MLP neurons of a small language model. Each row is named by its layer, matrix (gate and up: input weights; down: output weights) and neuron, and shows model dimensions 128-223. Each number is 50 + 10 x the weight over its row's rms, rounded and kept within 0 to 99. A neuron's up and down rows have the sign that makes its largest values positive.
Before each neuron's rows, "fires in" lists the words (lower case) most often at its 100 highest values on Wikipedia text that the model never trained on. A number after a token or word is its count.

fires in: "as" 33, "became" 7, "become" 7, "among" 6, "amongst" 4
L11.gate304:40 58 61 34 60 53 55 59 37 52 41 48 73 56 37 58 58 49 41 44 65 40 31 56 53 63 61 63 28 46 29 50 48 50 65 63 52 44 55 26 43 48 50 59 41 23 54 38 47 56 55 42 66 57 69 55 49 60 73 35 37 46 60 57 60 37 49 47 45 28 48 56 33 61 60 40 53 42 32 46 45 33 51 45 53 51 47 57 51 50 51 53 60 44 37 56
L11.up304:48 60 55 41 37 45 50 58 34 46 60 51 48 66 56 42 42 54 39 32 54 65 44 62 51 22 44 45 46 53 60 55 65 46 47 54 57 60 60 61 38 43 52 62 63 37 38 55 47 44 44 41 57 65 51 63 42 36 35 57 45 43 53 34 61 47 59 49 55 43 58 59 63 53 33 33 48 43 39 45 39 65 52 62 52 50 50 41 48 49 59 48 32 51 46 45
L11.down304:42 42 54 54 55 47 59 47 34 57 60 42 43 59 44 55 53 64 61 40 54 51 65 66 43 48 68 48 62 68 58 38 38 61 26 69 44 59 50 65 57 46 60 53 52 52 53 26 54 54 38 53 42 58 65 43 59 60 55 51 52 46 40 55 39 43 31 43 67 50 45 54 55 51 52 38 35 67 60 39 49 54 52 61 69 52 54 58 40 50 43 48 62 37 38 60

fires in: "to" 49, "of" 9, "after" 6, "began" 5
L11.gate72:52 55 44 51 63 34 42 58 51 34 46 54 57 50 59 53 55 56 54 53 55 59 41 54 55 65 58 34 29 41 56 53 58 35 51 47 43 42 52 39 42 38 44 38 57 46 44 45 34 44 59 38 29 62 36 58 65 57 32 52 69 49 50 58 47 38 53 49 50 71 53 40 38 47 54 33 70 29 61 50 56 53 58 58 45 56 47 47 52 37 46 56 45 69 16 29
L11.up72:44 39 43 48 33 43 45 51 42 41 54 53 58 39 54 53 58 42 62 51 58 38 65 48 41 58 51 47 57 43 35 53 50 59 47 27 55 39 51 45 45 49 31 53 36 56 51 51 38 58 54 45 34 45 53 43 58 35 53 67 69 39 53 50 73 39 20 42 51 49 43 43 55 64 52 52 44 44 51 53 64 46 53 39 33 66 48 32 52 49 49 47 43 49 51 39
L11.down72:42 69 43 45 67 47 67 50 40 64 57 55 55 46 28 52 41 49 56 28 66 55 52 57 42 50 46 43 31 49 46 47 59 45 40 61 53 53 71 41 39 64 49 55 50 53 56 47 46 42 48 33 46 37 54 45 60 48 52 46 47 37 31 57 44 57 43 33 49 55 63 51 58 47 52 44 58 53 52 60 52 62 54 59 47 59 44 50 36 50 44 56 37 39 36 38

fires in: "a" 71, "could" 4
L9.gate435:34 35 43 48 60 46 48 47 44 63 51 67 55 46 64 50 58 62 61 33 43 39 51 58 54 41 59 61 25 55 47 50 59 37 52 53 42 50 52 65 43 43 57 35 48 29 50 35 42 66 43 45 56 76 54 44 54 59 46 49 56 21 60 55 57 55 53 44 41 52 58 80 59 47 43 64 39 70 61 52 57 51 62 41 32 49 49 57 42 58 69 44 24 49 60 54
L9.up435:40 53 42 45 31 66 38 34 52 61 34 43 47 43 33 54 50 46 52 43 64 41 51 59 41 56 39 47 56 53 61 64 49 61 55 44 60 63 47 39 48 39 51 27 51 25 43 70 50 62 45 61 46 36 46 44 58 44 38 51 45 45 52 57 58 36 38 45 55 52 56 46 53 59 36 38 48 61 42 40 49 46 47 62 55 57 57 43 49 48 58 46 44 57 40 42
L9.down435:56 62 69 55 40 53 52 49 68 44 47 49 61 43 50 45 47 32 50 25 30 59 31 54 42 54 40 32 48 43 60 63 38 40 63 61 49 43 55 61 57 37 51 39 53 17 51 51 37 42 51 53 61 64 64 45 46 68 46 57 34 51 54 41 67 51 42 49 41 44 60 57 34 63 49 68 45 65 62 51 64 48 39 40 56 51 61 60 46 64 72 49 67 47 47 50

fires in: "after" 20, "a" 16, "while" 8, "as" 7, "africell" 5, "at" 5
L8.gate298:37 38 55 40 52 64 35 53 50 67 43 57 55 29 49 34 40 49 60 54 54 27 56 45 37 49 48 48 42 41 48 56 68 44 60 47 63 50 60 50 50 61 49 61 49 29 69 60 60 47 43 45 57 48 52 41 44 45 56 50 48 39 21 54 61 55 52 42 64 54 49 53 53 72 51 53 50 43 47 58 56 39 55 58 39 54 43 51 31 37 47 53 51 33 44 59
L8.up298:53 60 31 66 48 36 30 59 65 66 44 46 53 62 54 59 41 41 53 59 31 48 35 41 34 55 49 61 59 56 32 64 63 48 52 58 63 45 58 55 46 48 42 50 48 66 46 37 45 42 43 63 56 52 40 46 58 39 58 46 74 32 34 51 49 65 51 37 55 40 46 46 51 57 39 45 67 53 57 38 46 45 40 46 46 59 48 27 39 30 65 58 62 57 32 48
L8.down298:55 65 46 56 39 52 51 36 40 30 51 46 58 56 44 50 36 18 46 23 47 28 41 49 52 65 44 35 63 48 60 42 43 58 46 50 70 63 49 47 35 34 49 52 48 48 65 52 48 57 54 48 43 60 53 61 44 45 53 50 35 48 69 45 46 48 52 52 48 66 58 52 60 49 48 67 42 53 53 51 60 63 42 56 48 53 47 62 61 56 31 60 66 48 39 59

fires in: "a" 65, "about" 5, "after" 4
L9.gate354:69 60 44 53 48 60 47 51 43 32 51 62 61 41 40 61 43 49 36 54 48 42 47 61 37 37 55 46 32 64 44 39 52 53 40 22 43 33 53 55 51 46 49 43 48 62 58 59 65 46 44 45 59 70 56 36 50 39 47 43 49 50 48 56 56 45 65 69 33 43 56 37 35 75 44 41 30 59 49 42 64 29 37 45 73 45 42 42 45 57 50 32 51 55 41 65
L9.up354:41 45 40 61 65 45 48 59 52 50 57 62 37 50 35 41 70 59 41 58 46 49 64 55 45 55 59 43 41 60 66 59 50 60 47 45 45 37 42 55 53 46 50 48 32 43 52 41 52 45 49 48 40 43 48 58 39 64 45 57 50 62 70 46 50 52 53 39 42 52 31 38 54 63 50 59 56 40 58 49 50 43 43 43 46 53 48 69 43 62 52 70 41 41 44 43
L9.down354:50 60 48 48 60 50 60 37 56 53 44 71 38 50 55 44 39 44 67 25 50 55 55 63 33 38 46 38 58 36 66 57 27 52 47 65 62 59 62 50 26 44 50 51 50 34 52 38 61 48 62 39 39 49 41 38 50 46 49 52 48 51 70 51 48 47 45 56 42 61 45 65 55 61 57 39 61 38 68 55 53 60 59 47 46 50 40 55 55 31 36 45 50 47 43 28

fires in: "for" 28, "to" 16, "with" 12, "of" 11, "about" 8
L8.gate223:42 60 47 67 53 47 48 58 39 35 43 36 52 67 46 52 67 43 68 44 60 39 56 48 50 59 51 48 50 42 26 57 47 46 53 51 47 53 44 52 54 46 60 49 51 44 39 32 47 57 49 49 60 39 56 39 50 49 44 53 67 37 42 47 48 43 50 45 51 36 37 57 70 53 52 50 41 33 54 49 48 41 70 63 55 44 48 42 77 29 54 57 42 67 37 34
L8.up223:47 66 36 49 56 46 63 64 44 53 51 41 43 55 54 54 31 39 62 42 50 61 55 44 68 67 59 40 44 33 48 56 59 54 46 43 38 52 57 44 45 50 39 37 45 41 41 41 43 51 41 52 36 40 61 66 54 51 47 49 62 45 44 36 57 57 44 53 67 35 33 42 61 59 39 48 65 39 58 59 56 41 52 51 46 62 44 53 52 56 45 43 52 59 63 43
L8.down223:55 33 42 48 50 46 41 57 33 50 45 51 44 44 44 49 46 37 35 31 48 61 49 55 58 59 51 49 57 53 49 33 51 50 51 53 61 61 43 66 54 43 61 33 46 52 67 61 44 60 65 60 43 60 58 67 48 45 51 71 63 40 40 52 39 57 53 34 67 54 42 73 52 58 44 61 72 42 74 65 51 44 52 50 52 54 46 48 54 52 28 44 48 48 52 45

fires in: "with" 21, "a" 9, "by" 7, "at" 7, "after" 6, "any" 5
L10.gate110:62 41 39 56 42 47 26 68 42 58 59 51 48 51 37 42 57 51 55 51 45 53 54 25 50 49 49 61 44 41 57 46 58 54 50 78 57 42 55 40 30 44 40 44 49 65 53 62 63 52 40 51 47 70 48 61 44 35 42 41 63 50 57 54 71 44 42 36 42 54 56 56 31 63 35 43 56 54 53 56 41 39 53 33 48 59 61 63 42 44 45 46 38 54 52 61
L10.up110:54 35 51 62 49 57 54 39 60 42 50 38 47 49 49 35 43 49 30 50 38 48 41 48 53 58 37 49 32 42 46 57 53 60 38 38 52 55 44 47 46 29 41 48 59 27 34 47 60 50 24 64 58 51 41 43 62 32 67 45 55 56 43 51 48 56 73 52 58 55 48 45 60 67 46 58 55 35 45 45 48 47 38 39 52 58 49 46 45 29 40 65 62 57 33 37
L10.down110:59 44 64 52 48 50 56 48 53 57 29 51 58 23 52 50 43 63 56 26 36 37 52 72 57 59 63 32 55 62 56 45 54 59 73 46 75 74 51 61 61 58 52 42 55 63 75 35 49 50 58 56 47 53 45 46 44 62 32 49 59 47 67 36 42 56 59 53 50 60 54 64 63 63 62 49 43 72 39 37 44 76 49 59 41 62 57 44 49 20 54 42 74 33 34 52

fires in: "which" 47, "an" 11, "that" 8
L5.gate452:50 55 49 49 52 54 48 29 56 54 54 76 63 52 41 59 43 42 43 37 56 37 58 47 38 52 48 46 16 62 56 48 59 56 57 53 48 34 37 49 39 47 33 54 47 46 37 53 43 54 59 52 47 51 59 49 60 38 42 29 35 39 52 33 51 53 55 46 66 59 49 70 53 57 41 55 44 59 53 44 49 51 47 38 38 44 81 42 46 45 55 53 51 54 68 57
L5.up452:51 33 68 54 54 55 36 51 51 50 49 64 39 51 69 47 47 42 44 52 52 42 48 59 59 63 49 43 45 23 63 51 53 41 46 53 41 47 59 51 41 53 55 56 21 49 64 39 45 47 65 54 42 51 57 52 48 44 62 41 43 55 50 70 34 48 40 53 68 43 62 35 47 46 41 46 57 55 60 59 44 34 52 56 38 38 52 54 56 41 54 31 60 57 50 53
L5.down452:56 32 47 45 41 61 53 65 31 42 63 32 47 51 51 48 45 47 47 34 47 34 33 50 56 53 58 47 50 52 63 36 50 40 52 67 45 48 40 61 48 52 50 53 42 54 72 24 53 44 30 63 33 55 41 59 57 47 62 46 30 64 36 76 63 52 43 59 63 46 58 54 50 66 60 64 52 43 53 66 65 58 45 66 55 34 65 61 43 41 57 37 61 53 51 49

fires in: "to" 26, "of" 15, "in" 14, "between" 8, "and" 4, "get" 4
L9.gate403:37 59 55 23 65 45 65 62 54 56 44 57 36 42 43 55 46 62 51 44 39 44 62 50 45 51 58 54 41 41 52 54 61 47 52 57 47 50 53 57 69 56 63 42 53 54 57 60 62 63 66 41 30 63 44 42 57 45 58 42 51 68 42 45 48 66 28 42 49 47 56 45 52 35 54 73 63 39 72 62 58 50 58 47 54 44 57 42 56 63 62 35 39 47 39 41
L9.up403:59 37 48 47 32 50 64 32 49 51 51 60 30 49 35 54 57 49 58 41 40 44 59 48 45 59 59 31 53 59 51 43 51 54 70 34 52 50 47 61 46 64 58 58 64 35 55 53 41 35 45 57 54 37 50 57 67 42 67 36 44 41 26 56 53 46 40 47 31 56 53 51 60 47 37 57 64 50 56 38 52 64 57 61 24 41 41 49 35 65 64 42 30 30 53 36
L9.down403:60 53 53 49 60 49 47 55 45 61 41 44 63 43 37 56 48 52 36 19 65 56 44 54 30 67 61 59 55 47 57 41 46 53 46 46 63 61 40 47 61 42 42 39 48 63 69 48 53 55 51 52 40 53 65 26 34 73 53 49 51 47 38 58 59 73 43 57 41 36 40 49 48 56 53 49 64 53 56 53 42 51 46 72 38 45 47 43 42 33 57 41 52 43 53 52

fires in: "born" 40, "built" 10, "become" 7, "became" 4, "based" 4
L11.gate118:40 49 46 44 63 63 42 58 35 36 58 73 36 71 44 41 52 64 25 61 64 47 52 65 49 60 66 64 42 54 50 59 77 59 79 54 45 53 47 55 49 46 59 63 29 32 51 52 41 58 50 36 45 59 47 50 45 51 49 57 52 33 41 62 46 46 56 49 51 48 39 69 44 47 66 55 48 55 35 50 54 45 49 36 71 61 38 41 62 46 45 67 50 36 48 43
L11.up118:48 50 64 56 50 50 55 46 59 36 33 45 65 51 53 37 58 52 47 42 35 61 34 40 52 48 45 18 40 60 43 41 47 47 43 58 44 53 46 59 49 41 46 29 43 42 61 49 46 40 48 67 48 50 45 52 49 62 52 56 55 46 76 59 57 45 56 50 45 33 57 61 60 56 43 58 30 54 55 19 37 39 40 50 44 39 70 54 78 36 53 44 63 44 48 44
L11.down118:59 47 55 50 35 52 54 36 60 65 68 60 50 64 35 55 49 46 43 31 58 52 54 66 41 50 66 53 50 43 47 61 63 36 46 67 38 65 54 27 46 46 40 52 56 39 50 37 52 51 30 45 60 54 47 40 52 39 53 36 40 45 37 49 64 54 50 57 65 48 46 49 57 56 23 48 65 74 47 51 48 50 54 44 55 46 46 55 54 53 52 49 49 53 44 40

fires in: "railroad" 14, "national" 13, "street" 10, "committee" 9, "legislative" 5
L4.gate162:51 63 73 54 54 52 49 56 42 46 52 62 49 61 64 59 62 55 55 39 47 56 53 36 60 32 69 66 48 55 42 50 48 55 37 47 51 39 39 50 45 63 68 53 45 32 57 46 70 62 37 44 41 56 33 58 62 36 43 49 45 55 53 55 64 32 50 45 43 45 50 64 60 44 59 50 56 53 52 44 50 59 42 42 57 58 38 62 39 49 46 45 44 48 42 51
L4.up162:55 51 47 35 56 38 52 56 37 62 40 50 61 43 40 55 48 47 61 57 45 62 56 63 56 39 41 43 32 36 36 50 67 77 63 56 59 43 55 51 65 59 79 50 47 33 56 60 49 51 42 28 56 35 50 69 49 50 54 57 64 46 50 51 59 43 61 57 57 58 55 41 58 58 41 58 44 53 50 56 52 53 46 47 66 45 60 59 36 39 49 42 55 59 30 58
L4.down162:60 36 52 61 47 57 50 41 49 40 58 48 56 43 52 60 57 60 37 39 48 53 57 47 33 62 61 49 76 62 48 76 50 39 26 58 41 44 25 46 56 33 67 41 41 38 40 53 56 39 46 45 33 60 41 36 42 32 41 41 34 55 59 44 48 42 56 40 47 68 29 56 62 51 37 46 49 51 62 51 40 50 50 56 43 57 52 50 61 43 39 45 50 51 47 40

fires in: "with" 28, "through" 26, "into" 11, "throughout" 6, "without" 4, "greater" 4
L2.gate22:52 46 54 36 54 25 42 54 79 63 55 50 52 63 49 54 56 56 59 48 51 48 47 42 52 62 39 41 43 58 39 48 61 29 40 44 54 49 35 63 43 50 52 63 42 45 42 42 56 45 43 30 41 62 53 48 38 45 50 51 57 46 49 47 52 63 44 52 43 56 57 50 62 52 61 52 51 41 55 57 58 44 39 48 62 48 56 50 51 57 33 47 48 37 54 54
L2.up22:45 47 57 38 47 45 44 52 41 36 67 62 34 48 42 46 65 45 57 42 48 51 57 45 44 51 67 64 50 58 43 43 78 23 58 46 66 46 42 50 32 56 34 68 46 65 51 45 42 53 38 57 52 52 51 50 49 55 51 62 54 52 46 51 48 47 60 61 52 40 70 59 64 42 49 70 50 43 58 63 46 62 34 53 57 69 52 35 40 59 39 56 42 32 52 65
L2.down22:43 39 33 51 59 44 67 53 70 66 39 49 53 37 45 21 36 58 44 32 40 59 54 56 41 66 63 52 31 63 40 34 47 32 45 47 53 74 49 64 47 73 44 50 46 39 49 56 50 50 55 58 47 48 63 67 73 51 60 56 74 47 47 47 55 45 49 32 48 60 39 45 60 44 50 46 49 41 43 55 49 36 48 65 68 37 69 35 53 53 26 46 55 39 43 35

fires in: "was" 45, "been" 19, "were" 11
L8.gate181:53 43 45 56 49 48 64 56 59 59 68 54 48 57 50 55 44 60 46 39 41 49 63 59 54 42 58 55 71 49 44 65 52 37 56 72 57 49 31 58 55 45 60 43 53 46 62 54 38 44 36 44 55 48 49 45 51 70 63 49 42 59 57 48 48 74 67 49 53 33 70 47 52 62 54 41 33 39 50 55 58 52 48 42 52 59 61 49 53 59 52 59 58 62 37 56
L8.up181:50 41 70 50 47 58 69 43 22 49 38 60 53 32 42 65 39 46 46 57 52 60 41 43 64 64 39 32 31 53 49 54 44 53 57 60 61 62 49 48 49 57 54 60 38 54 44 39 50 51 41 47 46 49 46 45 44 52 34 51 49 58 48 46 48 23 59 51 60 49 41 59 45 50 38 45 50 48 50 45 55 48 67 48 50 58 59 53 49 49 45 57 50 59 53 54
L8.down181:60 50 61 50 37 47 66 53 59 59 39 23 48 40 46 49 70 69 44 41 54 43 43 54 54 40 69 63 49 56 45 66 52 52 60 55 47 40 59 48 41 55 31 59 48 32 56 54 38 47 35 60 60 61 56 55 77 62 50 49 44 52 52 56 44 47 67 25 57 51 52 56 40 60 56 66 46 49 30 42 48 61 68 52 47 37 58 50 29 32 51 45 50 59 43 47

fires in: "railroad" 33, "street" 14, "road" 6, "fire" 6
L5.gate285:73 60 63 67 62 68 65 58 53 41 44 60 58 65 47 57 37 46 49 36 36 34 43 32 56 54 48 47 47 56 49 54 52 46 52 42 38 47 38 49 51 47 41 44 63 57 48 58 48 71 43 42 65 56 72 56 29 57 54 54 46 43 59 43 47 46 49 58 56 36 64 39 59 64 54 52 56 41 45 55 47 61 32 38 61 64 35 67 44 41 47 53 47 46 43 66
L5.up285:47 38 42 55 38 58 29 52 46 46 62 55 55 58 45 51 51 48 44 47 44 57 60 56 44 50 63 44 63 34 51 47 54 42 34 50 60 48 54 41 50 68 56 53 45 47 42 68 64 59 66 41 52 47 58 53 53 57 31 46 57 52 65 58 42 46 62 54 51 29 44 69 39 57 65 42 64 38 56 55 45 36 44 44 41 45 49 64 41 81 37 45 55 53 48 50
L5.down285:53 54 59 70 34 46 40 41 43 47 44 39 56 62 61 59 62 47 46 43 50 64 39 30 37 44 63 48 58 57 50 36 46 49 39 35 67 67 47 32 54 29 67 43 53 41 75 47 61 56 59 51 45 46 39 49 59 51 33 68 40 60 53 58 75 48 48 53 38 66 46 57 48 50 48 33 50 57 54 40 41 57 45 46 49 36 45 46 57 45 35 54 46 40 55 67

fires in: "to" 22, "because" 13, "western" 10, "central" 7, "eastern" 5, "throughout" 5
L4.gate341:56 41 60 29 52 46 54 57 42 49 62 47 37 36 33 44 53 34 42 73 43 46 63 35 52 43 38 54 49 50 57 49 39 61 36 50 29 38 64 44 66 66 58 54 51 59 42 55 61 49 49 68 43 46 43 32 55 46 57 77 57 52 75 65 28 58 22 41 57 43 56 59 53 53 58 48 64 43 47 53 54 63 44 63 68 41 53 50 61 52 35 50 50 36 53 35
L4.up341:43 34 47 37 51 46 45 49 50 46 32 57 40 41 44 48 56 55 39 41 52 48 55 56 42 43 62 60 39 49 38 66 44 58 54 27 52 45 46 43 56 59 46 34 52 44 62 57 60 32 59 37 19 68 50 51 43 53 49 47 56 41 51 47 54 45 51 56 59 46 43 55 44 71 51 38 60 49 53 43 41 39 55 59 63 70 57 55 47 62 50 50 44 56 49 39
L4.down341:45 49 49 50 34 42 51 65 61 50 44 58 33 49 50 44 50 54 52 61 29 60 54 47 40 45 50 27 59 65 42 52 47 35 49 55 52 47 63 60 59 66 53 61 51 47 56 58 63 30 55 51 57 44 31 23 52 52 60 59 48 52 52 32 49 47 55 59 54 53 58 48 51 65 31 37 44 44 54 81 27 50 58 40 52 49 37 56 52 46 40 61 55 47 40 42

fires in: "are" 50, "were" 10, "been" 9, "was" 8, "area" 4, "began" 4
L9.gate69:45 52 63 43 59 38 67 36 55 47 54 53 59 44 21 40 51 69 62 41 42 44 41 48 56 64 58 46 55 66 54 63 38 45 65 48 48 53 46 46 43 44 65 63 49 53 58 53 53 51 46 44 65 66 40 27 51 68 48 53 39 28 58 56 66 68 60 59 70 25 49 50 39 57 54 34 43 64 56 46 53 48 38 42 49 43 67 41 56 49 69 49 55 60 52 49
L9.up69:47 65 40 49 35 69 37 55 49 53 47 50 46 41 46 54 39 60 64 69 59 55 51 53 49 38 64 67 68 56 47 49 44 54 54 66 56 49 57 39 45 52 74 72 48 52 52 45 55 36 41 52 67 54 52 58 50 53 70 57 50 55 50 36 42 41 48 34 57 45 58 46 52 57 57 42 36 45 54 46 39 68 38 53 53 64 41 44 50 43 73 42 67 54 41 46
L9.down69:68 33 61 47 53 42 57 48 57 61 40 41 54 43 56 63 45 61 51 34 45 59 56 39 60 32 53 35 49 39 37 40 43 68 59 56 41 51 31 60 53 57 56 64 43 28 52 48 44 51 53 59 66 62 60 54 42 60 55 47 40 43 58 44 57 44 53 46 63 41 53 66 39 55 51 45 48 59 33 36 56 45 39 43 59 44 62 47 43 60 51 49 37 37 52 61

fires in: "with" 81, "other" 9, "without" 6
L2.gate413:40 53 53 39 61 68 55 41 60 55 54 50 55 63 58 53 58 29 60 65 66 37 42 42 51 51 53 46 37 60 46 44 42 29 53 58 41 56 39 60 55 44 55 51 61 54 42 57 63 52 44 49 28 60 57 51 46 50 52 48 55 54 48 58 52 54 46 44 52 56 39 39 50 42 72 54 54 47 53 67 60 68 43 51 60 50 70 45 46 53 48 32 53 66 51 56
L2.up413:46 62 52 45 42 49 43 47 46 47 35 44 48 50 50 46 54 19 50 36 54 50 33 21 53 58 47 32 39 71 47 63 54 40 42 48 55 66 65 62 50 56 67 36 45 46 36 52 53 54 43 47 51 51 60 39 52 49 45 44 42 60 50 38 64 52 54 44 64 58 44 51 49 52 58 52 52 41 50 58 50 55 45 66 42 52 47 36 38 41 45 54 32 55 47 41
L2.down413:46 62 48 61 58 49 40 43 50 62 35 29 40 31 55 39 50 35 41 38 60 59 46 71 59 52 38 34 55 54 55 34 66 67 50 63 54 57 45 50 46 51 49 61 49 47 42 59 53 50 55 62 67 46 43 76 57 65 44 65 47 54 33 36 32 43 44 19 58 48 38 39 54 70 44 52 37 58 57 37 63 48 50 41 54 40 48 62 44 40 38 44 50 58 54 52

fires in: "its" 25, "it" 20, "remained" 10, "s" 6, "now" 6
L4.gate64:54 48 44 43 53 58 59 55 50 39 55 48 59 45 31 54 50 37 54 61 68 48 47 38 37 47 36 64 39 57 44 65 59 56 59 56 41 44 53 44 55 66 49 58 41 42 54 74 30 37 59 57 42 58 40 43 55 34 42 55 65 55 52 46 39 26 77 51 51 44 56 69 43 56 46 55 34 42 65 51 47 47 42 46 55 68 48 45 44 55 59 55 57 48 49 50
L4.up64:59 56 43 47 65 46 49 64 48 59 51 54 67 45 63 73 49 66 56 34 53 62 27 38 47 50 42 68 50 54 40 59 58 48 57 50 39 57 58 50 47 47 53 50 46 48 51 61 42 62 49 46 51 51 53 52 50 47 51 49 47 44 73 58 57 32 57 25 42 70 64 43 51 32 49 43 49 47 49 39 38 20 48 59 44 50 26 56 53 46 56 50 58 45 49 59
L4.down64:52 51 48 39 44 45 53 38 36 59 32 63 39 57 69 60 57 60 55 44 46 66 60 45 48 53 48 57 54 52 57 47 56 55 57 50 63 54 45 53 51 52 24 60 51 33 47 44 63 47 35 37 48 45 43 47 30 35 45 57 51 49 50 59 52 57 51 48 49 51 45 59 54 53 48 49 29 69 54 43 57 39 63 45 31 58 36 34 65 58 53 47 60 18 65 45

fires in: "but" 45, "the" 8, "highest" 5, "chief" 4, "age" 4, "though" 4
L2.gate395:50 49 34 47 50 79 49 48 39 57 55 34 45 39 38 50 67 53 37 57 48 44 40 47 56 45 64 52 54 45 47 61 58 54 56 86 60 56 25 44 49 56 62 36 42 43 60 49 71 38 48 61 43 42 37 51 43 41 30 61 48 60 39 48 39 57 39 52 32 46 33 58 61 38 57 45 47 46 57 61 48 52 53 57 52 54 50 49 40 45 48 44 47 37 72 43
L2.up395:41 45 44 40 51 67 48 49 42 63 60 31 56 40 44 62 47 52 34 61 44 44 56 55 65 43 53 54 59 35 59 46 44 53 49 53 68 70 60 56 62 49 54 29 35 43 53 55 63 54 41 39 44 51 66 50 45 54 50 55 52 56 49 49 60 55 57 30 59 22 50 47 51 43 54 58 52 29 50 76 44 48 57 45 48 25 52 44 34 50 48 36 45 56 78 49
L2.down395:54 52 50 43 60 49 54 49 54 52 41 52 55 51 50 59 74 47 67 43 48 36 49 49 29 56 36 47 60 46 47 58 59 60 58 46 57 65 55 53 53 64 33 42 60 46 52 48 58 49 56 64 34 45 59 57 46 47 57 29 53 62 66 34 61 58 48 69 50 45 34 37 62 55 63 54 48 65 56 57 42 37 44 58 46 55 56 58 48 66 30 55 27 74 47 43

fires in: "to" 31, "and" 26, "early" 15, "election" 8, "january" 4
L3.gate93:55 42 50 23 50 52 38 50 22 39 62 50 59 45 55 58 47 38 53 53 48 28 62 46 62 68 55 66 43 37 61 52 49 63 53 53 43 29 59 46 53 58 56 53 50 55 56 61 47 49 34 79 40 58 58 73 67 28 42 60 45 52 69 55 56 53 36 59 48 54 66 53 61 64 50 57 56 49 41 61 46 58 57 31 43 37 47 42 57 64 48 59 35 45 45 39
L3.up93:44 56 39 55 58 37 54 62 50 57 50 27 46 62 43 41 58 59 41 56 65 62 46 63 38 44 45 53 40 43 47 37 57 55 56 49 48 52 24 64 34 50 48 58 45 55 35 57 43 56 74 64 48 47 67 43 47 45 51 58 55 63 61 41 64 44 52 40 55 44 39 36 43 52 57 32 64 51 52 48 41 41 41 44 55 37 66 61 48 53 48 36 52 59 40 40
L3.down93:70 51 59 41 40 35 41 54 39 74 53 35 56 48 53 33 64 63 60 30 44 38 50 55 51 38 55 55 57 48 57 33 44 68 53 47 54 32 49 51 35 34 50 47 71 40 39 52 37 50 65 65 40 60 41 41 38 58 49 43 63 47 61 46 59 61 34 53 48 48 50 35 56 54 42 58 62 55 66 42 42 72 48 70 38 43 32 46 42 67 44 40 47 55 55 50

fires in: "it" 45, "that" 5
L10.gate316:63 51 42 51 37 59 52 62 68 48 51 63 46 59 50 53 47 67 45 62 44 58 50 59 61 45 65 54 43 43 45 57 67 57 37 41 51 49 48 43 48 47 53 47 50 54 47 48 45 68 54 44 48 32 35 41 45 58 57 50 71 59 44 54 36 50 46 42 55 62 42 47 65 42 54 61 57 36 34 56 56 48 57 59 49 50 69 60 31 35 64 62 54 46 75 42
L10.up316:64 38 54 28 44 42 37 48 59 61 54 68 39 54 51 50 67 44 36 45 62 63 45 59 42 66 52 53 44 45 45 61 43 48 58 35 53 65 56 50 47 61 42 45 47 45 73 56 43 75 53 39 36 42 62 45 38 61 64 60 47 48 35 68 46 47 32 36 59 52 52 57 40 24 66 62 31 53 45 57 58 31 54 50 46 52 49 53 47 31 50 56 42 56 50 45
L10.down316:64 53 53 39 64 57 61 41 39 42 44 36 44 43 44 69 55 34 54 42 32 55 48 53 50 59 41 53 58 30 73 46 64 45 53 64 36 54 49 57 44 46 37 63 50 72 79 56 50 41 56 47 46 53 41 62 33 49 47 53 56 70 54 50 50 70 47 52 57 57 39 56 49 46 58 61 41 59 46 40 68 33 60 72 37 40 48 40 47 45 59 47 57 39 46 40

fires in: "as" 26, "is" 14, "was" 14, "became" 7, "his" 5, "been" 4
L10.gate408:56 50 40 43 63 41 48 69 55 52 58 55 53 57 51 40 48 64 49 50 64 53 66 42 47 53 57 41 42 45 48 61 53 49 66 39 48 34 48 52 47 42 49 64 60 39 39 65 48 62 41 38 65 34 54 53 66 59 37 51 46 53 52 55 54 54 63 37 40 36 44 61 48 49 34 33 62 44 47 38 37 41 37 40 37 42 62 76 61 63 46 69 62 45 40 62
L10.up408:59 65 49 48 45 47 49 50 55 67 43 48 47 32 42 40 21 53 46 53 54 30 60 46 54 47 57 55 45 55 41 69 48 48 55 53 50 37 57 37 54 32 50 57 50 42 44 40 48 52 59 39 30 57 44 64 50 58 65 52 52 47 68 52 46 47 38 49 63 45 41 45 58 59 41 59 39 48 36 60 35 58 53 48 39 38 61 41 43 45 53 46 58 36 68 39
L10.down408:60 44 37 58 56 58 48 69 60 35 47 61 38 53 46 41 42 58 52 52 54 57 59 57 36 41 59 49 44 64 51 53 54 68 35 54 43 35 59 68 38 64 37 45 40 48 58 46 52 31 60 51 52 47 29 63 48 46 41 65 71 42 50 37 51 50 33 50 68 44 53 49 58 54 30 43 43 26 59 55 52 54 42 46 44 35 31 42 57 58 44 55 47 42 44 45